Part of a small language model's weights.
Size: 8 layers, width 256, 8 heads of 32 (1 for keys and values), MLP 704 SwiGLU, vocabulary 1095, 6.1M parameters.
Architecture: RMSNorm before each block, rotary positions, no biases in attention or MLP, untied embeddings.
Training: a variant of Muon for these matrices, 4764 steps.
MLP neurons of a small language model. Each row is named by its layer, matrix (down: output weights) and neuron, and shows model dimensions 32-127. Each number is 128 + 24 x the weight over its row's rms, rounded and kept within 0 to 255. Numbers have three digits each. A neuron's up and down rows have the sign that makes its largest values positive.
A block is one neuron, or neurons of one layer that tend to fire together. Before each block is what it responds to, as a language model described it from the Wikipedia text at the highest values.

Word-piece tokens made of or ending in "g" inside split words, as in se-g-ment, rele-g-ated, Gre-g-ory, and " reg"/" g" word starts like regions, genus.
L2.down84:104193147126124132154160144161112138102086140126135130128139114149107127096131150092139127144135136147135084154159178128127114140092101151074156105154140107152157131119115122157129144143134134116132119098148181112108099164165112167171111095143132114156105120141150128089136096105049132104
L2.down208:126167127117154130165155124143164143119162166080139148137127120073134129109172103110133108115153119123113126126109107136135124162148096132128120133149159134157087146130123174134137127112147115088129129086156139116113130136155117133130139123102128136141115116160169129151109097189128107140
L2.down342:172164139138145136102157115118137102127136115129122135169118137117153131139192094122119136121137127129142087147107142105117137164099101143163149143093147152147129172110123103111098114112097120131144138096098115140128098148173105097137144108122139088177082117161145113139104107109111132120
L2.down594:116140091182103176144126128162144133136126116128124140147089097133097155110111129104134107118118136116156129106137158135138094177130066139094140120125136137100097145115134112173130145164140136131138106103158090103138140174125175108125150124161191137174158094116140137120137103144115117158

Possessive words referring back to an earlier subject, such as its, his, her, their, my, strongest on a sentence-initial split piece like I-ts or H-is.
L4.down150:150134130168131158145157149120126167095145145156167145128175134121152110126144147161152120081110140167117136127120110108101151086122137128103141112127102106183139156125111139126111125075122139137111097123137102132100169144137106100101100154130084149160124123164109125116113102107126151065
L4.down159:132109107128088119110107151121091148159143085129091147132134155149150130138096161161129126115140153167147155075126142106132111171130130116133085105156130132104142136092099130095120157108132157147142120126165151107134169120132127130133147168163101103173130135118120078167148116119145173161
L4.down291:137119097162125082119117109101141116097122135133115139121123165125117134137113112123156128158083133178106113121128103127129160116119134117108162121123169105138153109145136117148135086144110133121147151134098157148181129145151151187134121193145155158109144167148130143148117133119144136141
L4.down634:137136105123159138149125107172094182162136113138136142109120088147141120139132132168056135121075150095163129125112117127093174083141138147139117156135108113141089144092084112111135136146144140135158108127150129130169127124141105104140125139137129147106146194073154117137147121099079140139

Mostly the period-plus-blank-line token ending a Wikipedia paragraph before a new section or paragraph, and second pieces of surnames starting with B (Bacon, Benenate, Berg).
L3.down552:186133115137150138116156079177070109124146127121161119135158112174156147107097101162167135117127073123106101146143088087086127119130080120101137122120132115179111108148150101135153120171135116111129146135114116173114143101164137129122141166131147124106083111110132107126089109142178126146

Fires on small number words and "only" in counts like "one of", "only two", "after one year", and on word-piece endings such as "eam" in Team/Steam and "one" in alone.
L2.down251:136096104136128103102144142131129118113151133142181147079118142161097109114145118094119188110146167131155125133082077107114099118080138144123139124124145104137162133123120123181158105129120102125141160124120094101102126153153095120109145096124154148135171135122175141172153121113136154107
L2.down256:103125140131127128172149101127114154183128086143072121151169144128133118138145110134116180133101100159139160110154159125101109118120126126152176137135150114166124137094132095148142155130119072165142072105097145141089069129136143143124125151138122119151118162107125127154141178112088148107
L2.down449:163135184148128114130136128152114144164146160106148160104186191141123148119135109133142132132137137137090167103086153144149076132119156118128135147151111107114122144113114113085104150185135094106117106102117121131095072135108121104177140145162110142111162149176121142134154160105111106146
L2.down473:132152112139146138100112147142111140130138116162144117105127114071121128114122134092158118149123168114104115141118152118120114110119135159128104109094146162134087150118092101101079114115133120097113183110145119100137113133149124098123136170169122104106144128136124135114101163131105102125

Subword pieces inside split words, mostly the g or ag fragment (st-ag-es, Re-g-ion, Vir-g-inia), plus -ing suffixes and the Cent and Comm prefixes.
L3.down114:109156118134134136132136087185093127142160136122129119154135154114103090144169128132114110140111134099121119160135147143106138143114177127140190133104175109155094097116158124088101159120132128139101086066111134083130162120142140124170133169118152140157120133112140163134112076131103143101

Opening brackets before short content, as in Author(s), ^{(nl)}, L(ω), [1], plus word-initial pieces like un- in unable/unclear and U in UK.
L2.down97:110137139128119117163163115115087124162132164141111120129107172154157148164147097123123148146121133133098103105130149168119089093128136065148144133147176100122086109109136172093138140131130109110123094098137127114133122145134104178095142105116136105119091158106135134166121116162085119134
L2.down153:119096158108153114142119155110077138104099097121157125137080102131112120120101087078125155157162120145092129104121136105134135129114120106093147102149140116120137130178141128112112100127151091121143188137143151071148096110121129131168135115116123165161149145087065156161143156153142172130
L2.down215:210131119135118156131129119101149174110152115119127107116094165126130159128105139140108172181146154108130112157152105160097114119121174107126128108127123127121135107181141141136103148158100073137124108124103124134138100121130131154162117109136157108133140177139134152169155123137142139136
L2.down268:127131168132132113175134136107118111141131182131147135162131150110135144111152118089102088143149125175106137128156133154145090056114112134197111133129127145138105080155139139159059081100137104135115153109097149101107116126163158135099117215106129116113137132111115094161111129125125117142

Word-initial or early word pieces beginning longer words, mostly per (per|iod, per|form, per|il), also trans|fer, Re|verchon, ex|ter|ior, program|mer.
L3.down389:126124132102121135096110158170166149075129135120153141156108147139142100156140101147132173125103158123140154091135154162109105130073172095122141114151116111101077136122133115135119168108092113148108076131097084130153133098131118169110110135143161105089127111111126112151093107115104109132

Mostly the "20"/"19" starting a year in tables and season ranges (2009, 1992–93), plus byte pieces of curly quotes and apostrophes (battalion's), and mid-word pieces like "if" in identify.
L2.down40:170106148109120074084157120150144148139131161102137114117108154144115111161101142127150140086111160178167123105132148136147114162103164158166171080129123127125093132126144139114086149126098136164158152133112111179119124143129151117105142120169127095141145107154105083098136156136134120117
L2.down230:104101113134123148125170142111111131104130112167155110131136182126159110117123139162116087154129132147144146164142132100137101085136093113148135142139119140127159154104151137102145107116122157164110083134088090082142110126143162153092103118120142113156130130124119109111120109136184150114
L2.down470:114153121128122108128124139106099139120112147139151082086132111047149143167096071131162114157125148132124141143105153162170123150138128165169086150136141149123122119129116091085116147103143115169151135152131112154100087118135099147063069161132109146159109116124109147110130097170100142085
L2.down678:139156098131111113137114133120108126123119139142103116139132134175141162117104110142096157169105180167165172147170146097126113117082120165093163128122143132129148142154112132109110153156094089143156091109144131164134164131112090125125147095123114113148171117156098118105096124149140123144

Possessive markers: the clitic 's and his, her, its, their right before a possessed noun, as in Mao's instructions, their services, his return.
L3.down237:138127147102109114119143113127128107149172138153167141110115087133152130127133134133104104132095137183157128111164057139089078104125152141144147132133159109131126169141085146112073126115124169147124145151181152097147160143126134150127133190142147086119102136149128117114120134102144164129

Opening == or === of a new section heading after a paragraph break (e.g. ==Track listing, ==Career); more weakly, mid-word pieces such as ev(ent), H-ist-orically.
L4.down38:173136154124131150126131098146104125112158126126142142123160104157125125091145129080148120100110096153099139176148077136109116149099105141097089117133086086102099099156156148099120152173127140142102148131131101175085141091112115123126130169174169121119125162161122145130162086139152118173
L4.down46:149140140089101162098110149126094132113140088122127166136122125096115145102154148122092118100122143212135137101112136133140104107127103148138125109117118099111142116081136111154120165171127140120129122126135130078145116095109115104151100097152087154171141112150140144082075139151131074109
L4.down340:157138130190148141132135094121081130145120114112164135108140099162139100118092133151138111095099090144147137129151153113119127106161147087143129128113132158140134113118129117123097111157138123122088164142137163131125158125148137127120134109109119140100098100110164094127137121136140115142
L4.down651:156163161126170137178143144119123166160138150167130119153159153127102185110140109134146096120144146175140128157113150140121143137130144145107136126142127153133125143107105116138159138132166097158103132099150094151119099117139108125113145231165156114145082127131099141135118113113139133132

Byte-level pieces of accented letters inside foreign names (Mödling, Västra, Türkiye, São), plus word-start pieces like de, Al in de·letion, Al·so.
L2.down364:147141159148095108153106170096129113120148152093138065138134079124132110152149182092132100129097132158178137143137124123119129141131104129089129093124151129135152135165104085150086101156113134181146136118080135123159133108125138124130128105160118169161066120137113146122105125130100134138
L2.down448:123138129139159152100141109096159117147125129116140126132160132154143138151132153118153138138080105144187170119123125115104101101117104141144151112130117109089124120172134093096108145144129121100114095116174094145142134078104094115174119121114139116170110110108105138138129143162076165134
L2.down466:161123122132155133093119142129096143117141106111108129132108055128175151126126157115174120162092094152115137114102095119118130168151132125133092097113079083113103127153103109091124084104155139143109143147141132129132138117130134120118131132094130145171138135128136113128122095159145146089
L2.down649:121065101097134107150135137129115116139088143097091152148104113113118113110126110099112189122117152125145180146130078149122143130114079121114111109151104109080142137113149141137085164152126119101135107125141052173123126159144139107129117116140097147100096159097123137124141110120138147110

Single capital letters continuing an abbreviation or acronym after an earlier letter, such as the S in U.S., V in MVP, T in ATP, V in TV.
L3.down417:140136133152172135147143165114143123087142147101097127100156134079112133120145092148123118153115137138107147101144157129132117099130166119143100146149085159187113126127109107150128117145154184180105109116118102166115114109156103122118141139111135143149122125169095100166143129158126144146

Word-internal pieces like ut and ust (Sutton, Mutual, revolution, Industry) and capital-I starts (Grade II, INAH, IDE), often in proper names and tables.
L2.down168:139140132145140111088169145152132150126126107126161160191131106154150127129149099124097117161095126128111108157172152143156123124131157131124120156123129122130142141165101110128119135166122122109118162123131126108136133166160162069079162131096109108130112141106137114127152154118107116120
L2.down346:138069135109139116150058139135106099123153118092115139150099112105131062152129126133094097103123114166121178142171119135153114116143113113192125133129124101145120133115137161109122116155144120118123113113176117114154148116140144101148133126135117147156100108131170136157132107115160121083
L2.down422:126106129134140111156127098117116124116104148149106144142141153140066116119160104124129101143103122132107186110131110102095147073178111196123169111144137101124140085092131144112129099140103132150057134119131152121139104168101117103100134189143096163184113131135150118195146156130180170135
L2.down520:129109187138113140157100147102120113144135119189127151126069147150119153135130127106097126071135148138133125139141123144146124125107081125162130125148137115119117187145166137101152089129144126140180102144157129142110150147119135099109141193085139061127134152133117076131126088146094132124

Word-internal pieces, mostly the partial bytes of accented letters right after a capital, in foreign names and places: Västra, Vízner, Vålerenga, División.
L4.down31:096093102143144133144132169094139158131146145119149116111107094142123106180132108137117140162086140143134121104141161136105118126109095137159117078120124071140133105150188131145067144116137154147122098110133129132103119141150118171127154122134130087082103121151104076132125093136105148150
L4.down355:099130115133151091130147084108146119113127121165094118147131137101166124099152102088136101114120140164130175192140141164136152141162134117135126142145136139114154136145132153132096081112121087121073123150090137111145152144129123096142099159129114149125088113122134118181136163151123152151
L4.down407:131169119120165147108164100097136139163125084119156127115115134146121121106151165128145114133118145137144149116133139121119118118140103112155097142163166145141120097124111138172126084150126089151137140101117117120115126142130118160165094150120109141098153074118151060141124175160130159094
L4.down648:147099164124082103078149097150089138118134135131098100156091127103167115149122139133123140181144116091167130139133119147120172121120098061136109113184103151124159128149118104103148092128156107133154097169098133150161128163096124119118094120100073069167137134156118146119096108166138130124

Word-internal subword pieces, mostly "th" or "t" right after a short opening piece, as in au-th-or, a-th-lete, Per-th, al-th-ough, un-t-il.
L4.down88:108138103147121100128132105132163132118116167074116096103139086138129152136111138156113132137121149111136157102105146108143130204140128111165136121160125135154156140142099113110072126104116134148078144157158106106113126169139134132163147133146150131136160142136131150127104094160133120147
L4.down219:121164112137131169129139161141122138169111136139136125145093089096154119144185138126073100190113128139157119095134146114119106137136108121122163170119124129123084128093156158090143168122143133136108143093122129134088152120115184104169146156139119114105164102106085153138114103095106125119
L4.down306:141128150125150149138172123161114085114126138095103141111109096074097132105150130117163160132108085084131149144148114135141138109116121171133137113172152135118123117132089124139106125096136123166097131176158124158121112148147109117096103122093143125109120161114122091137093093108131120155
L4.down564:135115110152112119164126145139107144121150119143082147106130091160129134091157134093148128122176130138166085093121126101134168104118143140134116152146169129142123165141110177135118122130142127091096120091108114130115076156124152134126136176114142132156112099152119120148123106138106101183

Possessive words his, her, its, their and possessive 's or ' in biographies, anticipating the possessed noun, e.g. his father, made his debut, lowered its.
L2.down289:122162107096122121149174115108119130158133168118135109129166155111170138105141153073118132137116108139161146162114164111100117124134102108104166107133120096138114175116112075154131175114122168106123121093110127144086139119114140154068139146130124138110145140129142153088142162134143164111
L2.down380:151094132137119132127131144150128132167170101126184117133128170138132149080112123150109086128131105154151133109104142115121133130115146152167131126097138134160149141123072135134107117122171188112150132090124123131132157156158138127109123146135167138198146131120131143152138124093095188151
L2.down605:120129120123115132078106142114154116117126078108168132120131154142155102109098113126135132122088102173158195112142107136123141137161160125124142138177105142099139149144086130133100143092151144138044114114157124164111176164110128139091143173166120110106152137168078083130127116146133147106
L2.down610:163128154133127151116088118145144130126173110134125178129160152097103117133122121154148111072128152136135122125138156127147094123145181113122131115120098169135146158156135109108103134093132200104121133146122112113112128128132122103101136143129139136151120136155135127127120050107106175089

Word pieces completing award after A (table headers, Film Awards), and the leading 20 of years like 2006, 2018, in career records.
L3.down146:078106126136120129137133128164099105098078141141138127108169135101145116113124149122129132121118133122139143124120129129159116147138130147155095124160105150120097093110133131136106114119136122151163116157107145111161111142127130131100118184124142131113101144194127117129092131165083153077

Mostly the "==" or "===" opening a Wikipedia section heading right after a paragraph break (==Schedule==, ==Geography==), plus mid-word suffix pieces like -ical, -ation, -os.
L3.down2:143169137144116136172091134124147173137152104167133106140174127176132154101132135170162094112149122147119109112085130128172148100120109141137175139122078151129113173079124154157184125119146099141114125149124135148146147079142140148101146145104134106113140157138098123100122089150048115124

Tokens that complete a count or number, often the tail of a split number word (n-ine, f-our, thirte-en, sev-en), whole words like two or three, and digit chunks (10, 00, 97).
L4.down364:104158172132153144120143095182130146136133131133128095138137109115136084157098117099092166146064153166083112155142152149100121148148184111151114147149135126112103097131110126151140140129134152103119074139112177130117103078141134167170102163106124133106130109129106116114136145146158139120
L4.down388:154116131129117151141135146165116125163138097129135163147148189095145111147092141151148172105163107126109115154113127142154126116138126112146115124136169138115125149105144125087115160127117095114138095171125116093136112120138114133130097144096126114092133125141152140142152155101102116154
L4.down455:150108160126129124106138124136083130130120090166112145101120110118175104139118183115129122168100108151120180124158155124110133118157115129086157123132102076190125132146179113060142146137143155099126098145152185146128132120115158146163123141111174101165133081138129119155113146162117113130
L4.down533:107139141136101161160128118167096131138099150129118135128154143118125134113111088133123126114122146111111134112159105120162114145101161118131143192159134126164111156147104114122095129171110159135093141137100160101100134146148138120121102130139150143140128129144145102084112167129139118185

Second fragment of a word or code right after a short letter prefix, such as digits in P2, J3F, U-244, or ear, ward, ge in Research, Award, large.
L3.down129:157116098098117143149179161137148159180114139134090077146158123159138111118141102100140105130146070135100140117140151104179085097124120166145144130109137126125146100137131131116072144106171083132115126146130141138150145112087137122154123149125185143118093115138116118123082140091154079122

Later letters or punctuation inside abbreviations, codes and coordinates, such as the W in 88°30′09″W, the hyphen in MH-60 or F-111, and the T in MIT.
L4.down87:141158094129147141088085146130129156144150082116117148074102157140122144169153144079116130119137166125096128088147127141129127103129121110076145142136150132130125117149099131131182108139121166160126163120127155082138130155131152170145145108096104135160141121162148130089144117119131125097
L4.down163:166113129144117136062149132126136141169107145122130075097146094160145138123106155117137102112119157104114133159147149133160080129161101137105103118146122133182150104151156109156114145121127107134107148142086127101097140102145129157142174131159114143152097133171119104147148144120129146140
L4.down376:119120097137159127136118119120155099133090177144090118118146101091134136149110114118116135146139122092131104166133134112131157142142110125155158113138085163115131128159105129176129119076122109174155109147116110085143137129129121124130147138090156174107170157151112096096148158129104127187
L4.down662:113102107150119121099141175121124182167139134119124121105154100162128123125091106093152124100136145122086168135150128142148098099116170146100129126136135138102129112115112132104121131131123120125118108141113118138117165113126108093166129164106147148116142136141093123120130119127159090118

Opening pieces of words split into several tokens, mostly prefixes like un, dis, sc, cons, plus the c of Mc names and hyphens in COVID-19 or U-244.
L3.down93:124126137114133126168107123134148142145142140076131139153098146189164152136134139139136118153141116063160108163101134126146137144144148097141138126134159126091192146136134141120129129135141135121150135110127098130149145112150141111124140099121125135115149148124157133148152089145152116137

Middle capital letters inside all-caps acronyms and country codes, such as AUS, CSU, API and MIT, often in sports tables; also occasional mid-word pieces like Sw-ed-ish.
L2.down55:156117159121154160153128142117132143168124138111115099114152109132112169129122088087137117134142086132131099126121157147129124114156168142145102144136105129095117115114145147130091144163124101143139101103112178155130110146135121078099106060123136116172152102138111097126157150121124112122
L2.down276:126089115124120113173161137123138127110141111080077078114146159125132135115089119077161143114146116128095117169120152129130114102154154152150123129120105153116107110130131141126116124123108125124135053133147137137102087118126129122110120074103107106122102138106095137130122152071148148110
L2.down347:101184081164122095074142134124149116129143141143124131102100135124140135101159112118128110131123104130156144126128135128154173164130091109144142123084074168151113156134125154096135098151141074161129141084122070103126111118131109155127098161124121135159110104099081145129080126100112127122
L2.down639:140099086174125115136139101106118156141110131151109152153136127145137110137146128139123079143113152160141097123158147137143124086104169151119153124176124138106114101104158147141112108110154085126166117091125113121082094123159118175109173160129127112142146123135122147102117146157116109116

Periods after a single capital or short abbreviation, as in U.S., T. J., No. 2, J.522, also some sentence-final periods and mid-name word pieces.
L3.down284:121089068115095143104139162115134109129094140153134137110112120155157156111130103133171131114152080146149114099117185121178096108130152121118114113111115110123152087135100127112107163150139132156124134135154112125130103134108129142147134134168113143161095116156181115107118112118087109120

Colons and similar separators right after a completed name, title, or label, such as title-subtitle colons (Madonna and Me:), infobox fields (Binomial name:, Mass:), and semicolons or dashes closing a clause.
L4.down92:108149159124086122159109113133145112169123113102131106142099130115117120065092116143164120108122163103133114146112109130144091119128138126144122131118099111132130112138139161141114120130133146141129111110115110146128124133160135116154115155193117106180101161148110105130112122125123151147
L4.down447:142149151124098094141108113163156113157146108124130167128137137114127090139103142136113153125129091141126129083147139143135133118139122135164168123128173137091148085121139158087152111126104096142074134116163133132109144120119131116091104148110152172150125166093125141104180155117108128214
L4.down493:151151135135135117145114118102165157114180100128095163165140138120109127137180123113163161166116144105160101124091130150145164118137147148160125099152158078112161128122128153097113135120096116094142051124150108123154125092174177162107093201167133138137127120135105099118131140125146129103
L4.down687:154143137112158139130136139123140125149178148116133160122070131122129140172119150131101149131172151187160137131124121136108161162169133098173136111145109083122133136136152130096130109124130135119146130160138117181123142155148167123109128115137068120110121163148124112112168145111110174128

Fires most on the == or === opening a Wikipedia section heading after a paragraph break, and weakly on word-initial prefix pieces like con, sub, num.
L2.down456:106161125150120113106131141151154137156121117095167137130139142121137158108149132141095074130158178143141094147128127138123143139165148124108127162116118176099168149123108132143116122143100094152151108100150116195108134088113107111137098211134151151127117106143101084145107131091110147137
L2.down611:141153179113131084124137139135177111101134166114149135153124118121124127176132152141112158147173144146097132112103148102131110128160128134118124099159109132128119157123126115121149165135117134127137162094117136110105139122126148161132090131144127123113124125101160112085142098182138110118
L2.down656:131131131178148120100116118119150124127101123109122100154131157135123134058111142100111143124125137133132125119128155114074145171157109146121113116138078098130121124169165118143127141104149184148144117116078133139123138136122120132107109219108155134096103168158081141156139144145135140106
L2.down671:169131153156122167132153112168156131134139105138100150116112127138115116092150124096110113145163108113106152109123128112113095128113109068140175089143110104123104137094115135150130151122110146138073092102123120107122145138080137159156120149117142125103206142142173127129109118096120123175

Short word-piece tokens inside longer split words, like sug-g-est, en-er-gy, or-ig-inal, Alg-er-ia, plus capital first letters F or G in headings or quoted nicknames.
L4.down190:123149095134171160119124105170086160158123113116128150191120111127133117133123160102151118088124127092117105120139096132098160113104134117139119132139102112094096190095120138150144077136173106105138118113122157069122159171114141134179124119143141147161149150123114126133150189157158115115
L4.down318:112102112115137137115107164136157129148163140160119107126128158142144103125136127188161125132138157091051151114142109155164168116107160151090125120146113135124120097106133132114109110092086164146088146090137144123092163103141139161111130057155143080117128099091124152096151144117112149092
L4.down470:136135146125120130137102145107114137148136077113134127156126106185134097133098107170138118121154156091165132136146156118092153152176133134098118127162093093129132117128117138140155117099117060114110142102118128173108143168114160140167138151108134140144136144146154070093115101154140085122
L4.down590:139099129120160150116085112118148091138141127121145114107163133122091166122104131060164156131140182163114130119126136145096117103135154098111148122125125146124122157107106117103145134127118116183159127092124157111104113168131146076126105141151102088045112133102106115119110166104127148134

Mostly the piece "un"/"n" just after U or a space at word start (United, Uncle, unloyal, unexpected); also mid-word pieces (l-and-ing, fat-her) and colons after "Time zone".
L4.down58:181098137109141184126128139138103100106149093101161103158120139115118139168123134144170111118117073155126115135141114106135134151144148121091161112126136165054158105149155132129100117126095128072117107080125147150170143154116178088109160117092123114156127111106122124128134114103168107169
L4.down72:124159110130123153120128111095085133112127128138166133100136096145088130136124101128186096094120143128088134161082149166126144121123138162098092169124130115150117137135149081111118150143086095083139103098143129149107133176131129129180115096126122131078131164157151154087178106154125114144
L4.down170:102150153108099097145169143098069131134114140091128121087136144096171095191135189066105106108103114120156115115097112140120134170102122096130157171150158128146134080131093125157090101150114119116082116129106146132153148150108159114092145154162127114122146156116111101104120136107143098127
L4.down516:102123115083082158107100110145095155134154140133151156101126110149164159119085119145130088165121111089117110114099123156125127120124099176150111139158113135139130129100172099145101150115111115128177109155112100144144080146083134143173111130138143119118192144128127156126130083134157133119

Mainly the period after a single capital initial within a name or abbreviation (Franklin D., Washington D.C., P.S.); weaker on apostrophes in O'Leary, word-piece continuations (Cr-imea, Ch-ristopher, lib-raries), and "of" after nouns.
L4.down1:115119151150096126140124130123153135080098125145123098124123127166144104112174125115137111125133115079159161126106119156118141122109156111126122123124076104138107126155166129124121140126153102129126156103126108124084132082099129138150126101135109138092105139152133106167141117117071103107
L4.down48:164128162109145137143125132079128136142104134150153110143160088135206121096143117146073151140135135142114125107144099072136180140150098149185142078116105131117141180157166089166094127134084132162142127144160139149107151144173126098123152164134106100141141137120154106149133122096105131169
L4.down260:111110088150117126089155108112140141106132094152104093134131100150099110124132152090116099138139136131133102117165175134129142082150153131134129115104070127121158120071143091107124110121161022101113107111146129129149134135127156144109171140161142112160136156152143140168119137126124095144
L4.down481:167104120132132124142156116125070151153135148138095129126094146097148107113114130185144102092142123104125120099131115137151124132105111134147115092138056093092124118095146115108118097115125090137135129129160151133109146135127125160170111076121116131138132164135144158161135163139091106134

Final word-piece suffixes like -ation, -ition, -ity, -ions, -eries that complete abstract nouns, often in table headers and section titles (Qualification, Education, Division).
L2.down54:146121132129105115142152127150142078094131124137162151131163117140133148098114190136132152115119088169122169136145141116138198141146114085146105131169129085120105199155079119116154112103152098137153120136110095077177116137147088105155094173161141122133119142157089116110111169154142093162
L2.down616:157140154123123111152142108093109073128110132132147132156131092100141146067109169124090165108143108136112143110107181128146144100109109168158096114162153098115113159096116185149095135163128119138135129129124157107112141128126084119199127184135135090158147088135152130156122125125157165145
L2.down647:122138104167121132133180101118135124114130142117086129109121104098102161083153156136108136142132136144123122103106138113148137121124127149100099115117127107152126108132098160139149112122132103097161155129158124116145127070105127130130136178144169137159109117140052164136104126127152089114
L2.down684:138181114145098106083127125136156157153158099108167144126151140145124109122133120146191156120126144096132149093092092148086128161120110103087106192115178119127087162157087099144100113119112146130110095147154105129127117128114100140102141206125119101113119125150150098143127119114116156152

Tokens right after a lone letter or word fragment, mostly the period after a name initial (B. J. Habibie, Thomas J. Hannon), plus word-piece continuations like M-ary, P-hy-sics, tr-uc-ks and "United States".
L2.down68:202135156137121156136128108132117118146130143092124144078138131132139108098156124167086126105170102165148134139129146077142118127120149150141127109216132105099128122185126143129136133156130151131165115117139079130161124142146119096120114138101134096144127140118094085095098099134142114134
L2.down395:136102151136068122150137115111089125153134143152088119183123106135120096127128109124085134135127103100135172153082123127161083100158158084116137141132116135146102115165100091107104129107143104124107126115142152153088123106119157136165145090097111152215111112123144111147122148175152150125
L2.down496:133092126165110160122110106089145109124110118113131109149100138127172139191136065101135146131140135148120109138096135113102061109137128108125112062182147103109102188160135138127098136137140125104126117129120118133147129151176123143121130123128137111120113112130114123118155157139116123131
L2.down646:093139124127141161152138148127131125128109164123118181130155120174170136171090112112147111114150110136128169136112122120164117106101109130154135108130085087113132116138082117131116086164117133153150123121151122114175112119100096138140149133140193167104132111140090146132161116119090110151

Fragments inside words split into pieces, especially accented-letter bytes in foreign names in tables and lists (Gigu-è-re, Logro-ñ-o), plus pieces like am, all, ward (Lambert, called, awards).
L3.down82:112153135133148158166074120134143125116097155131132136155135138140088121131135138124150140134119086133117146137141098104123131148143169110110118166162103149178120128118168155105109180129142189133124100121111086134135095174119153182126156151113092136094160059122130096141092119120124154093

Fires on capital I opening a quote or title (It, If, I Like), plus mid-word pieces like ind, al, il after an odd split.
L4.down147:089107123103122119116096109149137130131128096130148116120146111150145082118111163123119154146130124136091149109131109093144091145109078143133131135105145088110116104162099117126134134178131111085157100113121119119153173131146132126123136051101115153116116174073125155101091154084095189139
L4.down515:154098122134106162152124110115110096131149112136126142168163102125106049142166079159164123135128145120113155123152133162147096153140131144158145128122153126121119117126146132165156133113148161143093125132099108123133111111119135105075094168098086159113102155122149135099180117127139150098
L4.down547:130121126131124129148126105152177131138154133112148161116140163087145148185097135113083096098153125108119163137142158153157095088133105130121186119144117112145121094137122147145154123145124116112121124133109127134122147143151119116120103102091106102074126174153147129139157123156178121154
L4.down595:118113161120102086094084132116160131137154127066118159140121113127101125126130102078130172107127113129137134129157098147130161141140086146153179111077097134113150143058118114118144106155118148133131096110170152140139148121167151103147126183128126118137128129133142119134152152142142100124

Short word pieces inside words split across tokens, most often "ber" (number, Canberra, Cyber, Alberto), plus "et" (Veterinary, competitors) and capital "I" (Ireland, It).
L3.down503:145115122111127137189124148100125120150150128097125129138134137121096111146117183127126177124086149112128141123129147140138121062143124182129125151113147175124135115153130118133125113111088090131182143148135125135102126161128140078147125152134110166141101131139160129103147085153110120147

Fires on inner fragments of split words, strongest on "oun" in announced/announcement, also "e" in include, "p" in accepted, contemporary.
L4.down114:147150117150119134100155176164107104140157149116109161134098145116133145129147130147104182161158125151104116135120141117149099124163111147123096112170134191114132144111152113129124162077100133133176111153150093160136131119131138110107125151091148128108106098139146136103122119117134109111
L4.down401:144125147104100140160123103116155122105086111170138118162121190151114102118132133148128145118183123087123135106109187089112101126126156149139121137093149109154085171108100130121126115107112144135147085129118082135116113110080104142157116122098142115108131076150163177113102123115114120084
L4.down413:100195111161109115116113134122116115150143141173122140178167143141085152158160123169188149116144134124115138149120118138132110095136152135086121154119180149154153097085117113143144117125187143147126138155115145150150152126131134120140101151130131049115116130139110108146103142118150132114
L4.down502:125156077085117138098108085134181131081144099116168177144125152146153137156158132127121150134134109118128141161080064146150137133132115140097148095109105150154122120136130105126169125145138143106147112129136115122175143160151116169091164144144175115136131149178107137136150083124133126103

First one- or two-digit token of a number, common in tables, coordinates, route names and IDs, as in 53°26′, AR 21, 2026.
L2.down7:161134108154130154140162167103166113120143142144162083152151137145139144121138110108137126151142147187123112113170125153183131137136095106175143114108111125114116176112144134115093155180138103108123150094092181144121128127134180100118164178111127133153114159113097126125157156102106158121
L2.down224:127160129156105139102117152119113150077096156121164064127128162140182175165105132080117116142134109134132140167097151106127100136156139138103144118148118115060070116133133149101110114101089091133146120156133142116125140144136123123129142175131127124112142095132121128121089119164089165122
L2.down435:166102104115092136120140141143140179133134087139155125115097128129141096153107089071113166132087107177117133152159126151137125106138142162137125143133143088079095107165136094104108121131131124119118112115108160158106156145087117134127142220147116126153146115181134143092139112151150123118
L2.down515:094180163134100153140155107104121151152094139124107126129123146101150134114079135134094112092153175162117111120111095127148114152099124114099156105113160134115130169142101101111118111086157142139163170088124150108131164155112111133113132139109132147163135111131078177125135145136112153134